{
  "d_model": 256,
  "d_mlp": 1024,
  "norm": "rmsnorm",
  "qk_norm": false,
  "attn_scale": 0.125,
  "parallel_block": false,
  "init_std_up": 0.0289,
  "beta1": 0.93,
  "final_lr_fraction": 0.1,
  "batch_tokens": 32768,
  "seq_len": 1024
}
MLP neurons of a small language model. Each row is named by its layer, matrix (gate and up: input weights) and neuron, and shows model dimensions 96-223. Each number is 200 + 40 x the weight over its row's rms, rounded and kept within 0 to 999. A neuron's up and down rows have the sign that makes its largest values positive.
Before each neuron's rows, "fires on" lists the tokens most often at its 100 highest values on Wikipedia text that the model never trained on.

fires on: ". ", ".", "akes ", "t"
L2.gate645,174,171,175,201,227,232,181,199,190,281,153,253,263,219,181,260,210,247,153,221,185,169,184,294,218,201,257,207,199,235,195,248,228,262,218,110,160,234,273,199,238,191,221,243,208,133,133,204,239,254,204,209,190,208,206,196,204,208,221,133,174,249,176,122,164,235,196,243,206,153,290,269,187,230,237,234,210,168,118,141,205,126,241,243,150,221,182,113,324,194,231,108,192,180,243,203,254,202,236,247,269,174,191,110,204,196,262,190,209,225,208,181,156,246,189,176,186,183,195,221,231,237,176,210,152,182,233,158
L2.up645,209,136,237,185,215,209,130,185,251,272,249,185,195,213,172,149,223,191,159,246,179,246,164,241,182,224,217,268,258,213,164,209,281,177,261,198,200,213,227,241,269,170,179,207,179,162,125,241,197,267,179,152,168,184,190,248,240,188,124,231,198,233,246,161,202,201,177,174,141,118,224,268,160,225,199,232,194,272,154,208,207,192,183,211,187,168,211,129,176,166,242,233,264,205,231,207,189,192,161,243,135,134,218,163,184,298,151,260,230,179,167,265,162,236,135,187,252,185,206,179,248,234,136,199,206,261,202,297

fires on: "Don", "tain", "oun", "cent", "enc", "Not"
L2.gate72,219,185,237,275,205,230,254,190,195,174,130,226,237,230,260,268,204,211,176,300,204,156,186,173,156,263,240,181,165,225,202,172,228,163,247,187,190,262,216,191,285,290,162,194,230,118,168,182,179,200,142,221,176,163,187,194,190,217,190,152,112,175,273,244,251,211,217,209,158,124,178,174,172,221,241,142,158,218,242,106,238,195,152,181,155,248,206,149,156,219,195,177,189,269,229,211,191,206,150,133,190,193,193,205,138,223,242,186,183,186,224,193,174,132,238,303,226,246,200,218,196,146,166,153,227,160,165,182
L2.up72,196,221,245,224,185,157,150,126,173,179,164,180,143,201,269,265,197,235,185,242,223,190,193,233,164,252,150,321,237,215,157,194,285,174,235,300,254,199,140,213,172,189,218,170,278,205,234,203,209,244,158,197,152,223,144,181,188,245,206,171,249,213,238,143,141,258,201,221,226,170,241,195,160,205,206,165,160,269,169,238,200,189,215,226,218,217,167,157,224,228,130,150,155,163,208,222,220,92,229,151,148,171,222,249,197,129,79,167,180,105,230,152,176,270,174,246,198,121,209,222,165,238,281,196,192,158,215,219

fires on: ", ", "where ", "ent ", "- ", "-", "of "
L2.gate453,191,228,273,142,253,215,232,217,228,167,176,205,169,265,208,210,173,236,266,285,188,184,238,168,178,179,286,173,215,178,235,211,230,186,229,188,185,163,165,265,118,229,209,254,294,202,181,244,187,192,213,208,213,207,231,223,315,243,258,228,230,176,193,156,208,179,196,214,162,154,170,226,173,131,256,247,197,217,186,307,153,154,172,249,245,220,197,256,209,263,276,212,113,169,177,191,243,169,249,165,192,210,251,243,254,215,139,195,205,236,213,219,140,180,181,125,263,132,245,147,128,141,214,200,217,188,211,189
L2.up453,230,179,245,244,218,217,240,236,215,247,182,140,199,273,252,195,180,221,265,213,222,185,195,240,192,185,248,214,148,165,186,156,206,130,168,223,178,237,145,230,164,221,182,196,212,173,164,196,209,247,207,230,191,212,175,254,177,263,166,229,178,206,174,160,276,144,175,241,194,222,155,224,128,229,118,178,177,195,191,238,107,159,159,286,173,237,192,156,252,270,211,162,166,224,231,150,263,213,209,224,135,248,228,236,254,225,144,109,216,265,189,193,217,162,252,147,159,239,202,141,246,175,235,244,186,197,253,183

fires on: ".", "G ", "he", ". ", "//"
L3.gate467,250,181,208,196,158,209,162,177,170,209,246,265,223,276,207,185,227,242,188,183,194,259,180,150,182,235,221,166,207,240,241,162,195,201,156,144,201,197,272,164,206,177,127,193,153,204,177,267,218,210,199,205,203,148,185,214,220,157,214,114,104,236,171,172,178,201,236,161,243,208,236,244,178,287,255,259,213,178,223,171,124,216,131,211,212,219,190,206,292,268,219,262,178,265,156,186,228,256,176,260,170,163,164,181,187,186,234,183,280,171,230,149,190,201,180,195,242,252,266,190,172,221,241,268,248,240,162,204
L3.up467,162,215,153,212,195,125,258,234,165,185,185,160,224,190,227,188,256,218,144,153,214,192,217,237,180,200,203,181,243,267,255,192,215,160,178,196,191,197,170,182,216,204,197,207,231,218,113,317,208,191,190,290,215,176,140,131,232,147,207,138,229,181,205,184,199,228,198,225,185,185,223,226,206,243,216,193,126,283,136,160,285,273,175,189,275,144,256,208,179,235,194,140,219,150,158,228,224,185,269,114,262,178,253,172,176,291,183,205,257,193,202,245,207,234,187,168,228,226,164,160,212,258,208,179,161,188,251,221

fires on: "(", "| "
L2.gate142,192,189,161,235,284,166,209,297,186,189,232,123,156,231,229,167,199,143,159,184,251,234,158,220,172,273,149,227,121,261,167,219,106,217,269,174,248,182,217,189,132,199,163,286,260,254,137,233,218,220,188,220,186,183,215,219,192,169,183,243,250,231,174,228,240,220,137,169,188,168,196,170,224,213,189,198,291,231,232,212,170,257,209,277,156,198,190,213,177,232,238,215,151,202,248,175,206,208,188,138,193,215,158,163,232,228,346,195,210,219,227,148,156,184,222,209,233,265,235,211,213,236,242,248,138,157,177,155
L2.up142,224,207,175,144,226,204,254,193,219,207,225,214,192,232,169,151,170,215,159,242,246,130,192,168,242,149,138,209,195,184,198,166,197,195,237,202,194,297,185,247,218,274,239,161,225,157,303,201,181,170,217,234,236,189,177,222,214,144,158,199,258,214,183,253,227,145,178,209,198,219,137,235,186,279,142,218,181,255,170,244,192,234,238,181,181,226,230,224,195,252,205,236,254,219,208,213,205,204,213,158,190,193,142,170,247,244,280,163,241,230,183,245,161,170,147,235,264,221,230,264,210,232,189,186,207,247,146,202

fires on: ", ", "-", "g", "u", "us"
L2.gate28,230,212,140,157,181,130,180,188,284,255,166,163,127,269,219,150,231,210,194,192,233,237,172,205,189,118,179,248,207,225,133,284,180,183,204,236,157,313,181,121,152,260,145,185,189,160,251,241,191,227,165,199,197,248,213,192,170,213,212,238,174,203,233,208,191,192,189,217,140,204,167,227,135,126,239,243,172,195,146,169,213,222,215,199,180,210,208,194,240,221,206,202,159,170,187,217,162,193,185,201,289,325,260,103,267,167,212,171,215,185,184,235,92,203,193,202,213,236,183,155,176,202,204,162,216,202,285,170
L2.up28,210,156,215,212,195,160,211,171,131,164,167,130,152,199,220,143,146,195,255,208,243,120,133,179,284,179,254,283,184,194,203,223,254,233,193,168,201,266,163,186,267,184,176,169,215,139,198,212,250,203,185,255,211,229,228,240,227,226,198,151,223,270,213,193,234,135,245,149,232,144,169,180,184,211,208,199,276,156,181,212,177,174,205,177,212,288,219,243,182,226,211,188,199,189,148,175,231,255,216,241,196,215,244,164,215,224,142,193,223,248,191,218,251,180,183,190,164,193,245,122,201,192,267,214,255,172,246,257

fires on: "| ", "gr", "s"
L3.gate102,202,205,139,211,186,234,178,225,153,287,243,210,244,212,213,227,213,253,176,278,210,185,182,257,138,193,143,219,138,194,194,164,192,186,247,192,221,192,178,184,213,118,172,232,152,188,193,212,152,165,208,182,222,170,195,329,219,158,212,204,236,186,178,274,177,168,161,244,187,207,256,196,167,276,192,281,256,167,208,269,244,180,192,282,185,262,157,179,160,178,210,163,181,231,192,212,132,249,220,190,211,262,128,170,222,157,236,192,230,198,198,255,209,181,226,237,146,164,249,218,123,150,199,200,177,168,234,198
L3.up102,293,197,303,198,186,208,248,244,188,160,240,238,192,213,218,180,185,191,208,218,236,242,134,239,216,166,124,201,218,199,248,222,137,196,217,181,177,253,244,197,199,166,188,198,172,121,275,295,235,174,225,156,199,239,195,228,214,232,201,248,176,242,201,298,179,221,187,152,236,144,211,167,189,173,226,228,241,111,150,218,217,229,175,249,210,178,170,213,246,159,178,278,196,206,294,179,149,195,147,261,180,246,224,166,242,253,266,282,220,162,260,249,248,206,233,184,159,204,260,157,206,197,159,216,225,190,151,216

fires on: "Sch", "tw", "Ber", "period", ". "
L2.gate6,209,302,217,200,222,193,153,131,190,199,237,176,250,189,206,153,266,226,239,181,222,199,133,191,231,224,262,146,199,178,103,146,230,139,172,252,146,185,138,153,202,197,245,187,183,279,198,259,146,199,215,212,185,200,170,244,226,209,181,190,212,208,124,264,213,245,254,192,170,160,199,196,134,209,204,191,206,149,195,184,154,220,203,237,206,229,227,221,260,256,219,169,275,215,190,204,179,152,169,187,167,202,240,214,214,269,199,277,134,188,238,190,187,224,104,206,226,208,237,189,228,257,177,187,220,199,200,129
L2.up6,304,178,269,179,165,209,114,196,246,172,218,132,195,94,260,208,142,267,260,202,206,184,151,211,271,194,177,213,270,222,157,63,271,197,199,246,197,92,187,193,228,176,181,150,256,204,237,184,239,214,210,244,169,188,182,235,219,188,235,206,239,110,216,264,218,204,169,207,185,171,213,201,200,171,220,189,247,163,211,180,193,222,177,202,198,215,128,201,185,233,202,164,157,218,226,164,130,204,252,208,208,204,237,150,233,258,208,256,169,194,160,252,179,256,162,168,167,255,174,273,207,143,147,193,221,224,205,269

fires on: "s", "p", "x", "es", ":", "po"
L3.gate251,184,155,218,212,230,172,225,232,192,172,135,228,208,230,196,208,209,253,193,268,221,165,203,243,282,231,213,144,241,164,206,221,209,199,185,206,203,231,223,206,299,133,234,196,154,180,185,275,217,189,183,214,229,192,110,207,190,186,173,239,271,131,171,185,133,154,226,197,222,228,134,190,207,202,237,220,263,174,252,247,172,151,139,217,219,241,218,167,171,189,234,156,200,166,154,179,233,252,231,134,225,167,209,159,191,163,193,273,316,157,231,249,212,236,205,206,209,183,164,154,208,229,61,220,207,199,149,148
L3.up251,124,229,203,234,255,176,218,293,207,158,221,250,252,224,241,159,178,186,235,232,205,198,199,161,241,154,143,46,236,197,210,210,179,164,267,138,202,196,206,198,231,161,209,167,176,140,194,203,196,260,254,204,118,188,165,232,188,232,197,272,172,256,248,244,147,202,221,184,240,244,178,181,206,305,238,155,193,182,179,212,155,165,289,172,172,249,221,157,121,127,146,238,115,173,158,130,192,187,170,163,196,240,113,224,208,175,231,220,224,168,264,210,194,182,282,190,170,213,184,156,178,201,200,199,211,252,187,174

fires on: ". ", "St ", "-", "ap", "tern"
L2.gate137,226,228,196,176,245,200,204,283,205,216,208,212,217,301,247,189,209,159,204,200,219,144,230,125,177,252,225,247,181,235,259,189,188,191,222,189,253,146,217,117,197,173,215,235,146,207,219,213,199,129,254,169,220,234,322,201,267,210,170,182,193,210,209,180,232,241,229,220,210,130,213,238,180,244,234,191,229,213,145,150,204,213,217,204,184,226,256,237,279,225,293,239,161,286,177,192,194,270,198,196,224,158,234,191,256,219,220,208,202,288,131,245,249,232,213,180,235,207,221,244,196,281,220,248,212,223,186,287
L2.up137,223,159,167,229,179,251,158,190,223,189,239,215,174,253,213,207,241,185,219,184,180,166,210,193,244,256,262,205,147,184,222,256,236,160,142,178,174,162,280,183,142,151,203,274,198,223,222,199,170,226,206,159,190,163,228,205,214,172,275,186,249,193,160,196,156,217,175,147,168,245,143,206,191,181,235,189,207,220,77,126,132,211,251,180,195,101,168,253,169,154,234,161,211,231,192,179,215,202,259,209,203,189,269,229,151,269,274,227,189,208,163,292,205,205,208,235,143,232,218,148,208,167,207,154,195,191,158,243

fires on: "(", ", ", ": ", "—", "– ", "; "
L2.gate962,166,131,179,144,256,232,226,259,200,171,189,210,199,80,247,203,183,211,144,157,157,168,172,198,204,187,191,141,117,242,236,203,188,236,198,222,224,152,215,158,242,164,223,245,219,159,177,228,145,148,209,229,165,125,180,277,226,213,230,234,178,134,189,143,178,164,148,209,188,198,196,261,220,147,287,236,241,224,157,222,200,202,157,220,153,130,215,209,302,202,213,235,132,190,174,203,161,229,192,167,190,240,106,154,219,199,260,251,202,141,213,159,188,162,208,210,227,257,194,213,249,195,145,219,198,191,180,139
L2.up962,183,119,114,261,186,204,197,248,200,227,241,229,234,179,203,159,208,195,230,200,177,181,141,159,216,186,223,201,192,212,253,168,207,176,262,138,158,233,257,209,173,184,204,167,208,180,275,257,226,185,226,236,215,198,164,255,259,108,213,198,172,214,187,254,218,159,103,207,161,198,193,146,262,164,206,170,186,203,245,164,251,204,306,189,200,178,258,203,259,249,189,271,116,233,159,190,173,227,201,232,226,235,149,179,291,150,229,145,239,176,269,222,262,184,237,154,148,201,180,231,302,288,152,240,232,238,161,227

fires on: "-", "round ", "k", "dou", "sign", "u"
L3.gate503,182,198,226,241,209,210,274,265,206,220,239,165,187,213,226,173,212,272,224,204,225,174,171,155,181,86,197,213,248,207,183,223,246,256,265,198,215,168,162,256,252,218,238,178,251,166,142,198,242,250,191,184,211,234,311,172,197,187,223,205,165,211,292,132,229,155,193,177,149,186,215,188,213,154,227,218,187,189,120,210,178,160,196,202,184,201,249,220,228,226,168,211,301,223,183,226,208,273,186,169,251,271,181,174,252,236,222,188,168,244,160,244,247,213,278,168,202,206,172,192,222,174,220,203,207,169,222,233
L3.up503,217,173,225,182,185,170,182,194,187,265,233,188,190,197,223,176,220,202,243,253,185,232,174,119,197,176,221,198,120,272,244,239,174,176,198,151,150,164,246,160,194,184,214,183,235,193,152,105,180,196,147,176,193,167,227,204,188,190,125,175,166,199,157,149,135,184,210,201,208,218,132,245,170,192,226,218,147,150,176,159,210,202,233,191,210,219,177,182,230,171,145,198,206,177,200,235,284,217,241,265,262,203,177,214,121,233,247,155,210,150,218,157,237,192,221,213,217,175,164,227,174,150,109,175,168,191,236,281